Weights of a small transformer language model: learned positions, tied embeddings.
MLP neurons of a small language model. Each row is named by its layer, matrix (up: input weights) and neuron, and shows model dimensions 80-207. Each number is 128 + 32 x the weight over its row's rms, rounded and kept within 0 to 255. Numbers have three digits each.
After each neuron's rows, "fires on" lists the tokens most often at its 100 highest values on Wikipedia text that the model never trained on.

L4.up576:095133131114139124130100113151122138152104143179105203108095096127090121145115161085115152091196183128108122128146114099169091112098166145197136189101158154153198156116079127112159094150081096143075115122122112101163152084187174140121075075202141121160154127137058088071144096128140126150146154163126102102140150110155165110109116129117139088134128169119107088108130133155116111131103
fires on: "st", "l", "er", "co", "ral", "ate"

L5.up107:085129147150140215155145078140169126170128092150124126137140109082068095115073125157158087153058169156132129177101137082113122097095164153148162134104077144159138132101154168098143078151172124131136137168091130152109139128124093041132088153133145171168150124189120126130120070133098167121123103103182146151168116115153101145119111136079125016098106108175145121184151106178131147119076
fires on: "===", "==", "\n", "====", "se", "ri"

L8.up300:114112133079144170072174154136115188139155156135127127140162134201077136138151131109125126078141160145160157160161141101102206132116203101090218160115096083146141140072091100167123140146133114100063111111065146082186134156054094153122130117124148115130132147108129099083174139156156065200183140071147138140144155110123095119116132173141106177128198161174137183158144085103156110087147
fires on: "il", ",", "w", "j", " of", " and"

L7.up319:137166105105082153111107110123102118115101108143092134121178192082076149060102159153148185066133138187088096116144133133110104127111141110167092157120117108114192096118139168155140126097107143160118098126164156212115101090190131134131121141119104116103170182160122187125057143128151154153106073129172105156197107054088152144124148122219118199099123098116162116077137142130099082074091
fires on: "s", "n", "at", "in", " set"

L3.up724:127115104104104154159110127181145093163118091181112104113118177109166174091100090137142192173099120177127053125104070128143181163063139162191126166083090121150131120121091218111142159139138215130133100142132098118147147128110194130157116105138130135056096198093118173116138112137111053136157106159147162124116162090103146119156086079163156126167090064186162105182106098114112098101115
fires on: "de", "ot", "da", "ic", "ck"

L3.up492:107145171172157151152118167110093105110088127088111091154125136160177129112132123144084121180155149170118149126096156146191124125135173060183023161143121153123113143146125190050156128151138147118146153139109120152147142164081184164138124112111147141087066112104096131133179114165131064078152176163104121093106121060146169154076097177066174135141159127131098104211134098140217102162098
fires on: "t", "l", "r", "d", "at"

L3.up971:140169134127145110081162160144120114103189108082112137121106180092098182125144129119120213125157077157190206125121162112114135173129109107128096107163135176193120236162120140056079068118079102142147150155167182172137089182147119093127102124110162048124196074193115113163126112123144116170106156136127134103125139126096116132107086143118166136154168132125158160137116063157142100079150
fires on: " to", "ed", "ure", "ea", "ly"

L5.up452:162136149113091148088112124112110161131100118111150091080120156093185163151166148105164156129165128185178081106199155041148083121127188098121095142125082110089131189140102126108160169182141076166122121093143129116115164137094096060139136170160130073107109122115178133083145177114102170136106093094098133132150120122153144132123129113177083069130112140133208084158135128137129089052152
fires on: "er", "ly", "y", "le", "ated", "ed"

L12.up66:135138208073110093085149116143130091132088144124195135119169130119148132156152154130174129101131132146124150102149057123108148072159095119175124116152052162116141031145119118116173114178174156103086148125191121065086092157105146157049129120113078143117110115144144113130188098115100188161099152127117105113089131105141063115115141148103147146124091139099126158133168081145131159099156
fires on: "s", "an", " (", ",", " was", "d"

L8.up564:071123193136125156102104133154110092135106137135137133099119115130158149080099158160143101175150110157140118131098177103139138161123154111067124156168121142126084076107183156094115173160129146135095136196085170138177139095125092107165084086144117108171126113122204086143088133112100070023091143127170139112127144100169178107140057091192155100102108111076154095117214171086142127148160
fires on: "\n", " |", "act", "ate"

L9.up754:107123100139125128192128130102121174098142129162144043131141134076152146138105160151150081071163103133116100159097190085129087210184105173158168163121148192123146114093119111105147130120101128101097118081121067145156094121093141143187141154119127112149134120121095163054074103145140129145181177138176173158111102087123138123134090068050123097134141142089110106097187156128089110121133
fires on: "s", " host", "low", " the", "ent", "ver"

L12.up491:149130118065172056120149132139124138105070088134097125114065128171147143168126112118152167135152195156116112135143181149135064075032153096168172109138171117119124126065088092098147120111097097055086091174141129114086117173128095145078110171119132156117100157147128097227094141118080142105140121140191108143091123115159118065107115174184145120114139105087147095133108098144126144127147
fires on: " is", "ar", " b", " are", "s", "\n"

L12.up838:156147129148120109113122192106161159083123173136137173115135149169142150134193144132112169121162159114172131149125160097121074106130155122070143089139099068127184121178086107094165121128125090113138055099124163150125115152144171134171147104129066145141140151138133074141184099091109101157102173163185114109116101123123129151150058139099118116147069114138119152172183127192100095100082
fires on: "y", "al", "or", "n", "in", "at"

L9.up973:087135154107111113158150142226122043117102083125142117158114149114146149095109137061186105166139114125101110169140123163075097142054157084130103103143169073137167097118152134180084119055097141110124075102138115099126167127151129114143131157103072131091171162141126196132150187130084097146118071100177079153107147149106134132141141103200163122196118092108119177123116081134143074144105
fires on: "s", "in", "av", "g", ":", "ad"

L9.up453:106139115125103118133122115092174119079118086134127000071166117167121171056108204105193161126158102083166106140163132171086090128205144130111088181122086184089127121089087156164174168141083156099091118101128130162137137132140121102147156158146127071145126136103121102119136097106173088173191108117151084135102177191153126083123141144100139126114109117103132075099145132116055149082169
fires on: "s", "ent", "man", "day", "k"

L8.up783:068119188120122095167140130119079145107124159108139135180114255142125217087177126107144163103156111123154197148109159134082055081218200143116113135130170157185154114105084088102146139132089172135101138132132136136126107173140144152140149156140115143171120138118105098136184118108132114071104111130180086136141042105135108182091141136181140140165173134146187127148097174098129156111102
fires on: "te", " in", "s", "ing", "ar", "y"

L4.up612:174141093156093140170080101122219140160130114149099107109160124132103108107154149136070130089095149143162124118151115102128075070132141127136229162114162142116105181131080147146078136129169091123083137088091073165125120121066145071116084100154069084150127166119150138119096099177135183142122110126161139117081092124129090145123110161111152135125079142142086108152151116113098104147126
fires on: "as", "ri", "st", "lo", "le", "re"

L6.up707:153169133119104113066089118134135139168155124167151144092135104095094095120144135114117146114126109197197073159076083063139081128129118176098124138204136129132099130098133136155145192140151131183121098095181166212107038083143084129075140075151134106132070106134106077168156159117145064118137076177107130063140088134155170156187133130144140099127126086123165116120063091114100170065106
fires on: "na", "n", "e", "_", "a"

L7.up624:165178114085141085152168147112114153086127071164180130165168123107197112142084180148098161124115150137157070134101133129086182098173141195097174183134088109129134140157149112089113094113136155103073099127132137140176179058113050100107114071144155156137171134179127132110112170151091081193139139167117087103092148157160102103139094115110140062189158124125068125152130164047151115079111
fires on: " that", "er", "if", "o", ",", "row"

L7.up796:134135104118098115148110088122116129083106094162158123115145154007148123156108091165103150138145134144137152125142158121154083150103172140085092118141140093155134111109149180149123104133189118118108191128147193083138123120104125120144139083138069127139088141123152090100100114099163076103130170107119105168116106194141113194132127065189125114130088161111146051145172138088094116180141
fires on: " who", " He", " he", "we", " she", " for"

L5.up891:133182091149144175125155115164110102096164099133110101129160110092132100164102182155164087170100140131175112199112084132121098064117135062149107126132132122107126129131161105153104106125120106180105117101097109174168197140151144081106108087148073155149125124143135077062120109155116097089144107101114195137152181074094091126132088120124116081121099108166116125121118133131123106119084
fires on: "==", "ical", "n", "\n", "st", "par"

L4.up380:133058133121119091166131155119105128166145115146125158132105111096112124115135171031123127114084106123122124103130124145130162103116204141112085091148163135122133115087149155131105159146124089184154142199243099094129137158142172122119099162168068148092118135128097190089076154186145144111141112143154114118168145136147103110126096117167105142126158104151046125118109120093149145113157
fires on: "ic", "s", "ology", "ment", "ent", "=="

L7.up699:075119115122117146116112169126150160108092142106153159116105127099138131114200138100144115124042193111127104110117143117173122136131134075149186151154100154114150137146200147112150149132167107094128155150108118143141085163071179163145099072094121049148085109119116117149156147154169118101163094170161163113199055113124101133098106129131140090173091069108132139156139139096113125107151
fires on: " ", "-", " p", " b", "re"

L9.up530:142145106100144160140149118157108173118176100151128165211152086136144148111128108127126081098102102147109131168170112079149151110136214147127141152106080124134119110065106199151089127078110124150084098080086149129182140175175071134122102140103144144129102144127157105133145091103172176130106214155134178182148087082121081125067146153102137140191120146153108110091116156086139127117090
fires on: ",", "t", "et", " and", "me"

L4.up24:184068199143104113152096113148134099177089134153113150108090125152085151137108119123169140176126132173141121105099121150097165077123180086138053064114151151115115150146094127127138160148129158156157082088078122109190123129167140103132160093117149077079129061133098116067138148147096177152151066157126137137119113218138143141168122124074150143113155143090158104189168102078131144139188
fires on: ":", "et"

L3.up483:119131132156130111233125129150122113184111153113091139155135090140060138127118057112079105136109081126166120102049115157135066083122195099176146142166100076130201106139092150082149111145094145124135157155114078112118134120160187125092052138189174156151095079099150089099143111146178169091181198129157155121142072117136182148075060144104139085162173086127124097138124121067118110114129
fires on: "st", "c", "er", "co", "e"

L9.up674:115145131182099120136103105155142125120153132138117087121134098118103096043136148110076138160146178187116129132168156119151114160190161065123120129184145084127160077107115093103127091111122105172153155162171127177174127173206137136090137138107155128116188128073179142229138149126131078139080131142122120149107053172097160125108087165141155212077157102059175067095129089109094120161085
fires on: "s", "f", " f", "n", "ra"

L4.up931:175117152121061147158144119174119138131116103198184108145117159136082104116166076128139137109136125175115153119162127168145106089121150040091179103090082068174169148137153056131073135185156157188172186131130085117102133113175166152111155143092106120132150150143061122147147099144116126131102170117087186082173106128084081161116119076128107150115122080129147050143127109126132077133139
fires on: "t", "s", "al", "l"

L4.up136:103162143141134121089129130146158123087138160132137145104104167105115157098104108090105194107127053157135141122137176102109081127196126164141161116074104099122107133161115137113103132155132067118098126130136101188174144098081112112096146109121063129166100141113113137125197176088072083146124122163146089174130083105168115125139117166076120146146132115147138125136173153157062072116120
fires on: "y", "ly", "ry", "or", "ment", "se"

L7.up151:123124128138165107133117124179114051117138113181154095112128177077120094160132088134126161098172142167148120147154209107136117115073094129096109142154130146159169137110143149123068133092173072089099141111110108097098069124103116149147102185122102090086066095119139096128177191123160080147119169103082153143128194231099119146149093128145197121104111092111172080142102122039120096162107
fires on: ",", " he", " she", " the"

L7.up119:153135132148073058104184160049101136165117079042127114163114156099175095105090141093142120182100136144117168120154132208094161131108170127117076101106158115121117101104104096197089128098141170208162107152093119143163142133166153112168143184148117184094156131102120084129050171080196148130107167176098137149081110138116168180131077169085153081120042084123146126110124062086111129156150
fires on: "er", "bo", "es", "en", "o", "e"

L5.up878:133125128135065113140111135156156139119099116126149048171099141135071105094121119102089180112072084149137179172136089107077133082123145099100117175146168145106175150106171185138119126156092092160113117135152176111137103118081123143146171111136129089088134115089098129114149155160136137100163148149169095053140147142165088103112071160098071053161128125145087118091127145068172141099099
fires on: "ic", "il", "ent", "al", "ress"

L12.up939:096125111105195115142124131136140136178110130133154130085112149127145102059145156124056153072135171155117105109106105148115200183152122185052143128109171213129153104058130127147141065094108113109086181113140090118149093149175124084082137073134192095113199125098127097103128126108136127134115187123126143176108125167110117135108102148113123118174119198137107095141109162163163104136139
fires on: "ed", " and", "ly", ",", "er"

L6.up569:120127103103085132101171084136136124120109065138149155130115136066090151073141139169099086160187158165176102125169152151136119126145139010115155065188118179142063106159189162130116090134087094143104121163110185091146106106127142092111108128136114140141137149138159161125089148119120104109156129159107150199137145108154092110140063087145109127122109097169100064092150181159066130143173
fires on: " |", "|"

L6.up735:149169130183107162159174132148137071127131107134092152169123124135071082148165140176143080140083128054121125072123107066116082179125135188101075087098122122175171153106143128142117104176162113117133091150157170110061185065145154121109182169183109138171144164179157185137083188178176133093124112164133203100095136166148185150114146108118185177111103135140146173141054095104060142104095
fires on: "s", "id", "ra", "har", "w", "ed"

L7.up315:080175121083115096156127175137143161049101139095156138094168169106117120097152136114102169069088135122141139084141102063099124120158136070103135113165138150096078138115125107106151140151135143144092209151088100090135103124171147136143115135177165117069084123177157133093087085116097226150046157164085133142164147157148130200153168084184092089141125130087108134125160179130097168151074
fires on: ",", ":", " known", "ow", "le", " called"

L5.up834:142151117173101132110112149141121121146103150156123174129094113074143107110148131080182151121087139103112207146170064153128103106132117102137149146119117158064152101105103142102134109165147120139149119122109147140104142145058125073124121164093176172189139137141139159083064131095094100111134127083149090132122024164124138087138100163118162105130080077161148129114067150141087057130125
fires on: "s", "ed", "d", "t"

L7.up251:117122173127144086096118144153129108088150112149159098121165146170115136134158144067149184114151122174106116116128157109135144125117134137117171161148130089124166104124073123147081144133112153108209132110085112108172180150131132138172043085109098154140130135102137114138201097084154147115154157139141131117157165211059135064212101126144193134157135114157114155105124145094130118150168
fires on: ",", " (", " of", " in"

L6.up173:102150144093127116066181162127097159135058115075171100141193166117123145141134103111093168096111119147167136105109132120041184109176137151169116115171108105110137077086080105084096123124157150131102139148089122065211094142146158164068135163092088127105085132155103076150174059173122127113130145138151131126136090120091130118117106109176163137126132110098087161145102139118107119137148
fires on: "s", ",", "le", "e", "m", "ing"

L7.up333:110137103137157161166162091125148136110140090195131138162077134111131186099153204104172148137132161071104120104168161106079100166139149112110074115094064086130152131149108112139061153128091098165131101099162136160088163182104080081084109180124114154140179210171184155117089149157116192134118152120154096100095089143091146174132082151087156142150163049127121137119106115126075101182091
fires on: "s", "w", "br", "at", "av", "t"

L5.up180:103177141171120157141080192149126087153154096133117119183136130109139098167182160100180166107205101095139156154114095145101042108201131106142086114098151160179153054120151115140143154065135142133100115085107135136067175127099138171128143173153089144105135091098218109120155121118132176098108175136159093075166111108164103107139091105142190073123134106141180082112192090106155171123159
fires on: "ar", "y", "t", "ed"

L4.up138:163148165133149160095142142155091074142084146073128163133167127139108199119147106126119116152123115145098127104107124162179126151096140144113156189140150126131142168202178110134133094107103174110136112100148143123064161113102138110217151152144121138166136098167189177145188159099108097147146153185123095120095079149123125177095106101113125120130125123112086147135133118076075138154168
fires on: "b", "u", "an", "z", "us", "ade"

L8.up648:117088140097135102071114063142103109103161142139199185166129124120132120171162123067154125152125121181146098147171150116103128172148128130174143144180127113117105113117139087121112141137111149130177185178140130117101143180150159139152114113120148140062152144185170156150158171089144056152140173111139133177142129148106079116112087127127184109137120115156113095082084134155101108166118
fires on: ",", " and", " was", " to", " (", " a"

L7.up2:123121130122135066158169112179116101129087043081092130147097126138181150154119088080137134074141172124081158108057110156155218082139174111165099125147104097072121165138152177172124103148117110144167167080132179134148112138154071122129110131119143125137133085091086122161085105165115129119117136149174125108136136122114144150125084120148153084083114085172055098112110160145133145099107
fires on: "th", " out", "b", "ver", "ut", "c"

L12.up248:146106139112148146085196127140134077126057163102095110108111150122141125137115141119134166125182159065079155117132195187160098092097144117042149089128159156079165133188079115113096120139110124111117127131137127164111161138036111100108136150108104121080133158134134160175125157115098138072112215171121142147143145193188166101142156151142108123156135140131146095118151105136164179118171
fires on: "ar", "s", "e", " E", "E", "qua"

L12.up5:161095150086126108172111067150081065124136120165185131116091125144147113107143074117149134149129112170104076133117085157103136123087162160152117169182168156121164140185124072133136210165140118123185146148100096152139156131101074098053118090143134099147120054141164153145058166179152213113162109128123159138133175122135202153084150108172128144129149109096125146193162185128171116128174
fires on: "th", " /", " |", ":", " in", "ni"

L8.up64:129156185118109185116159169150122103089100133179112125117132105110162170177184129104140166133153140111143134104140108085142092176171115168136120107144128115138173166151090058127103138112169049123161157089192130168097117163114128104098145159095076142116101159154120109158069097121088142118152098113176078093067149153102194147178121184119093176123107130139094131065127089092119139116168
fires on: "s", "en", "t", "ke"

L7.up467:154108132165062176117083135155107185137069142106154091185045085168105107147112088086162155092115213129068152132130146157157135136109204137119135110099181164132145150098171168113144136130187148134143087127075054161142128122081158122125118152138100108156133157142160127134139135148138061130141119154149081128144086092124092102098137110074164088206132126167147111155115110155148127136216
fires on: " ", " a", " la", " ma", " p"

L12.up745:108146138167124134169120162109163077125159077118196151112171045113125138169157111102110188191163116146070115068158102182127120165138161134107141115125118152116104133149117069153112152103137114139112128132174108148116165128117117076074161144114138197174100078111120126168138097065078132144154172134144165102179073109112102130103114095202109127106127106191136114171109122129135115160116
fires on: "th", "un", "ist", "s", "ur"

L3.up67:152116133149110117136152122146078173176118191127126119070113151144116145088142141142067087170115096111155113153125147133141154167120110088187149117153123102106103105137057086121108115165093143168104153080191193175143145075095147175087133118076118085134134129129133192128115187158135082110178089088128121166066095160185115110145129161168154129183146132124080083129149183134122083132125
fires on: "if", "ly", "ar", "f", "is", "il"

L7.up411:095125162046143090093127114138121107138132136164158079091134093099100123122160128123108136094144134160109162130139130044156113130079141137120129121168117094143066099092161151136161109108109081089106142197097152125112082163122087150123129062105086138171076176106148033162111108152142122095115155150079112121154051125155122145119089111163141118135168149149195129142147096155124142178146
fires on: "a", "na", "an", "st", "ct", " father"

L7.up841:114144173137190144107095144089078103164146148117134136175182135140136167096157151132141127137201085090095171099119129119165082108223198109153172080161095123173131127102144083194104117132164164120190143102152146149129073139132069088140093071078149096119105085102080150094109139080172188183181107118160129150106112102133113085105140084074120149168114155133105123169138111102100098150110
fires on: "ish", "ian", "an", " States", " American", "se"

L7.up207:142107084124073134123115158148203108113116105068112142141094141079143185132145092158139103166128092115106137066125138114138128117129135108121156050161092184108182081152122170133105145116113111158105158154127196073139171077085140085150175036109117157127138132108172172132120170128139150064150126121092136144109166109142091144164090089155078135132170131179120057103162206114077105150127
fires on: " |", " ==", "|"

L4.up989:115117111140107166144155145101124136181121076122122123124126135064148134106174149115116145157137117120142105109132124113122135130071124062118142139156120120144087127143116134168115149154109151137141136075103133077128114111137161143133142140142128181002159136120084153147178132121144159135170140190157139062090133113127142133065113166113159090087159123180176161150073113086155112166117
fires on: " se", "sa", " Se", " fa", "ta"

L3.up486:116157125142169073150044165160139151142101117167195116124151104158121118107143121155069139136162111178109158163121112170132111150135100147191200111064202155164155152094155159164137156159159155044148160143094130093116100138153130114135167069091164037137149138123138142133108158111101113070075172137145094104103156124142100131119102127119183131140065103167170138110093140119114105155129
fires on: "ed", "ly", " not", "ally", "s", "born"

L5.up499:152106113112113091158155060139173063124128121177177146137150156156112152083089163175105139144105141128180100106147216110123122107105115130124137141144124195071081142125167096077134118158136124073126118177119120101028122035151129143173072082130098128156151114117109118145128127151115130135098133127104132185096122112157130120091116115158123159089124166166159148142203145150086092120158
fires on: "\n", " |", "view", "\"", "7"

L8.up164:087150098110159156158120146118109159068201121128122090112101178101099115124125140112109180142163098155171159187161170154101145109154150104046109164144080127143097117093127152143161167154118118138111079078051161113145134114181129071126193123116151090138158089092096114084141039181187075095134105086107079091090110166187136178121146108116104145152127132134100136131102090142111112108073
fires on: "k", "el", "e", "ed", "the", "ent"

L9.up848:148133118129079121110145108119113112131134110159174126094157189156149182186158167088104209140124138183179144166168198083130109150136149164151143168192155195204130139048096143067107159167095094125105167131111096107114101105148097108144156092115153083114108138167127137105113136163127115089126125071101127155167111164158074179049133137108159110172144098169097138129142115103127104075152
fires on: "ed", "ing", "er", " to", "s"

L7.up183:136053139146090123114147138170117150127074182164147124121097091107082119151177113117089098136140119128075128113153083139085125089068112141112107122150106094114152095133164096100113138150137097131132164145213165132143139100180116143166119146071097157154106178086129099156158114119105197178143130133189157109124121094163155157167117081031146154139131134107107085138145125145149086084138
fires on: "s", "al", "a", "ant", "ar"

L6.up847:185121039144108122138186174226137108133124077117100108175083112085122202053121145131139168123177153116113075089116104121084147081154186073210189110124112090152104180122147153165174142124167109167122159117105130154101193091134123067104108129123181120136182136147107097169128133102142171182123145138217129071107119163146077100145108092188082146109145134119133101090115135098109150115162
fires on: " of", "m", "th", "lo", "c"

L5.up683:091141147113065164076105153137094108129116141115118134134124092156158166137079121123134114116144088161118112100199125111087138141135159171113124105117142128167165156138106134071114123146099084125114154224083126134145142148138107104123090160115049109201081139116117073191150093156168112171178177142127156106125188137062138128124090098173186152120113099142120142122130133066133113181183
fires on: ",", " and", "hen", "s", " with", "ough"

L6.up917:124137128131089103157120179090175087087140109200134095115158054136073068180160180066114150125074198170146170090125121141118116152178093102121170211159134118114135174093148155150126163155117144106126167063098070123135184164142133086109096146114112085125106140167165120120155120169091083102117151143140100154100094117135124147156124134113083166117139155148145137087119154141093076088093
fires on: "ri", "duc", "as", "al"

L6.up889:091106138098107176118119068114097085153109137146101149105136136148110167164132101154197214142170139133152106111124135141101136149126102123183099175094121152111088125156167095117144174143113143122148125106152104090165043081165179119119123117183175142071135187040069159137156125138068091139133111108069140122137117130132110180108114163122112172133096121152090089118211057142127064133133
fires on: "us", "ic", "en", "ship", "lu", "de"

L9.up593:115191194107092130131107117124141140127127141114144105075143108115180142086091131118094100183142077192116130130125164167102103085119143104158107122114151110104102096126141167090193109118127101132167137194149148180180129148058088128153142131090097179150138127166147166065070134118145084119157130147131110146168103098182086149074093149132139137136097109107147008162151106093130119151105
fires on: "r", "l", " h", "w", "d", "st"

L3.up397:116113138163157132124090150124064141144139089190081100150189109177077146137121180173104051164133120119105113092110113074181145081160134073179077101102102107062174155170103076119122144162076128102169181120169147145125106116131186141090100142176178098101143157119141140086125153109187164088121140063090121164094143133142105154170129097131154136152133149153113134091120165088190140148131
fires on: "ly", "ze", "ally", "if", "rate"

L3.up613:138109140151117154167125102207178143138130119089143147109169147049126128141133086069111115138105099125080148120076038149154132093138163105180113170125147150174127099135128126140108086203127108128103082150133107194143152141171172174110085106109126115104135063149114111058144084110115128070186169171084088126103138047173135145097096111150104138136210084069120127148139146157164158156050
fires on: " T", "T", "st", "n", "e"

L7.up668:149123148104101120125081094149193136131104141111074111128136155141091194073006152156103130163124136076148142118154175118003120114188127144108112186105092153128130131140077158164110164168098181091167057100132144130143108108122142118140117104097087140126156135126153111149113094168159104120094163139112106071142064146136157130094097136152156153137146159178125137092086117113099176141161
fires on: "el", " El", "d", "ral", "sh"

L6.up951:142119170152183139073113147101095138083147094052132104165096124125067139128127152150149178106130110125140144136103116119190132120127134153129079142104098204178111129129148105132132169098140146088184095074145169101129132145149134148133063105102123098135123082098146106146129133136152137205167099133179164113126113094150117141067162108104130140101114097133097085146117102080127103178110
fires on: "ish", "ian", "se", "an", "ine", "e"

L4.up939:121097092140132193120134115131091148115137054127134136090149118159121134107145177164199075142117086134098097069140173133125122120123120103123109095146093141193137106124161165152057144126092184077100121138150138104082135098143081127168103151165126098184101114131151138123118119115189140184117138113105100199102153137151128152105081124151110131191162122183114123092194196083100091072156
fires on: " |", "00", ";", "2", "33"

L7.up773:076135139160075107176146120168137161078125169078125161089133123073144097107149113086108144123099176106148159058109032195196137086142106129105200080147141112083142174088089136121113159169148119125171084119150140131084114147124191117113133118115088175140094094156133179142072112069107118148106161106148143080176060117131125065125153120157155118144101164152084129111078125181119123173118
fires on: "s", "l", "ur", "z", "go"

L4.up295:106139148068135088149166118147083042097082116183096070145124121167129124104140141135115129194087155118114138139149161215120101173118149144159113174081097078172144140211071110099115118099106155142158121148143114121103142151063128184160132145169171166059147115112139130116202156094139162157081186183133098179119078164137133127099129123104113081142139153144070143127084117164112150152103
fires on: "est", "an", "ic", "rop", "ade", "=="

L5.up253:156163111077141070099124076140142121106222121118096171093075159176133156152119162151150110158078089073125170107086138138145086153146117128202131092087159117112148137141170117135039164085118134086150128127172119113131137127151140114169127141137124162125133174102151160128117148073154138160112147116081103138157082138168124117141054140075097153121088102156142150126127134114151114142125
fires on: "n", "s", "er", "mmer", "ter"

L5.up332:108147090135088139156132140154139167089099100136189123102110106128075158138058099167129136055066126095176115129153105090163124155128186128201137212187076112105172105164067067139160147150093147110102176080130120141109132073156126135131148113172135158144010135076124140103139147131138125132125132089121128082145110130167124146149128127152147078165120102128157099168109153108113154076118
fires on: " and", "o", "cu", "a", ",", "er"

L12.up490:163098070080129149137160084147103167156124114131149174161086149111097122110160164120178069151081141112100083110166157118154096130140127084107156086136147167086132109137174158106081088103072145124138122182134146105111090124143140104078088058167142114117143145109158157157112123181128117096145165113063089140153127080146095126054145091130144101092151112125098093108133134159050141159228
fires on: " |"

L4.up283:191124172111051131147145104128088125156113168138117078069134137144082159162143100135123050174128131074159106177104205083167176155111182138172141161118139092127098128149158137080134127082103113118156089154136135127134098016126074143055154135087091170190207088104158164123116114161111088140150150110198123119148146215097087079111140157159131127138151156167123157090093103085097100133117
fires on: "ip", "o", "oc", "th", "ba", "com"

L5.up1015:168133090131109137179043123164144190133142127122144200158140152113082117081064145093107145148145115144110145129137097068239112113129187140119121133118133153064158109117149146135133163116035102169132132168144131151125134077132091095142148101177175154111090098132145143102127199093147174070112132039089131095116123117138141145101182087114108074201182106154149082105138234151116190116158
fires on: ",", " and", " |", ";"

L6.up1007:162215108126114018074107127122155173141110099144149174129069130114130142075136134202152107132140119131084126131084102127127061135151128113187144112142188128172150096105142085120168134070113129126140167138063176147148092123115155120114130095132160125121111151084137183085148100107148148135147096107113094138165106159213178141132145151134102089096161153165141174126093093096175157108084
fires on: "th", "east", "er", "n", "gin"

L4.up287:107128147176056069079164186157132135138143168053116142144122093107127125097140141064177082072156140098067147130152090095120121085113128146088150119153182101104112063108116078163160131121117101127165204125101152185150071067157096140131117161149073146175189167108151122197087164121173123100115153084120176113131144134096190102083115143105127097147115132138172165188144158077117122141152
fires on: "e", "n", "o", "ch", "O"

L8.up434:131112170091120091115099089183127125111062174140140141140196150098130149106136169072153151060116119165112124105131114138114124084103145135177134177183136124128216126099107154120085186145093062181176066162120065169131079125119158114119092133122089097154101116074113120205202146174159111119143170139171130125125158071101181095100151162092162112151126133133163138125167119182126176122191
fires on: " is", "s", ",", " was", " (", "-"

L12.up325:181164168117126100077106136182155109137223062143096121108118120154165123138113159146153160123137125066138102164143091130143119161119131111123122072160111188116104090118074097140077146119121113071054174096134116093199164162132158134097110124122152107130140117135109150147135125138163122175106146164166169114133117117127158128118106156121124149103070110119152151152104106173178149102164
fires on: "n", "ch", " of", "in", "er"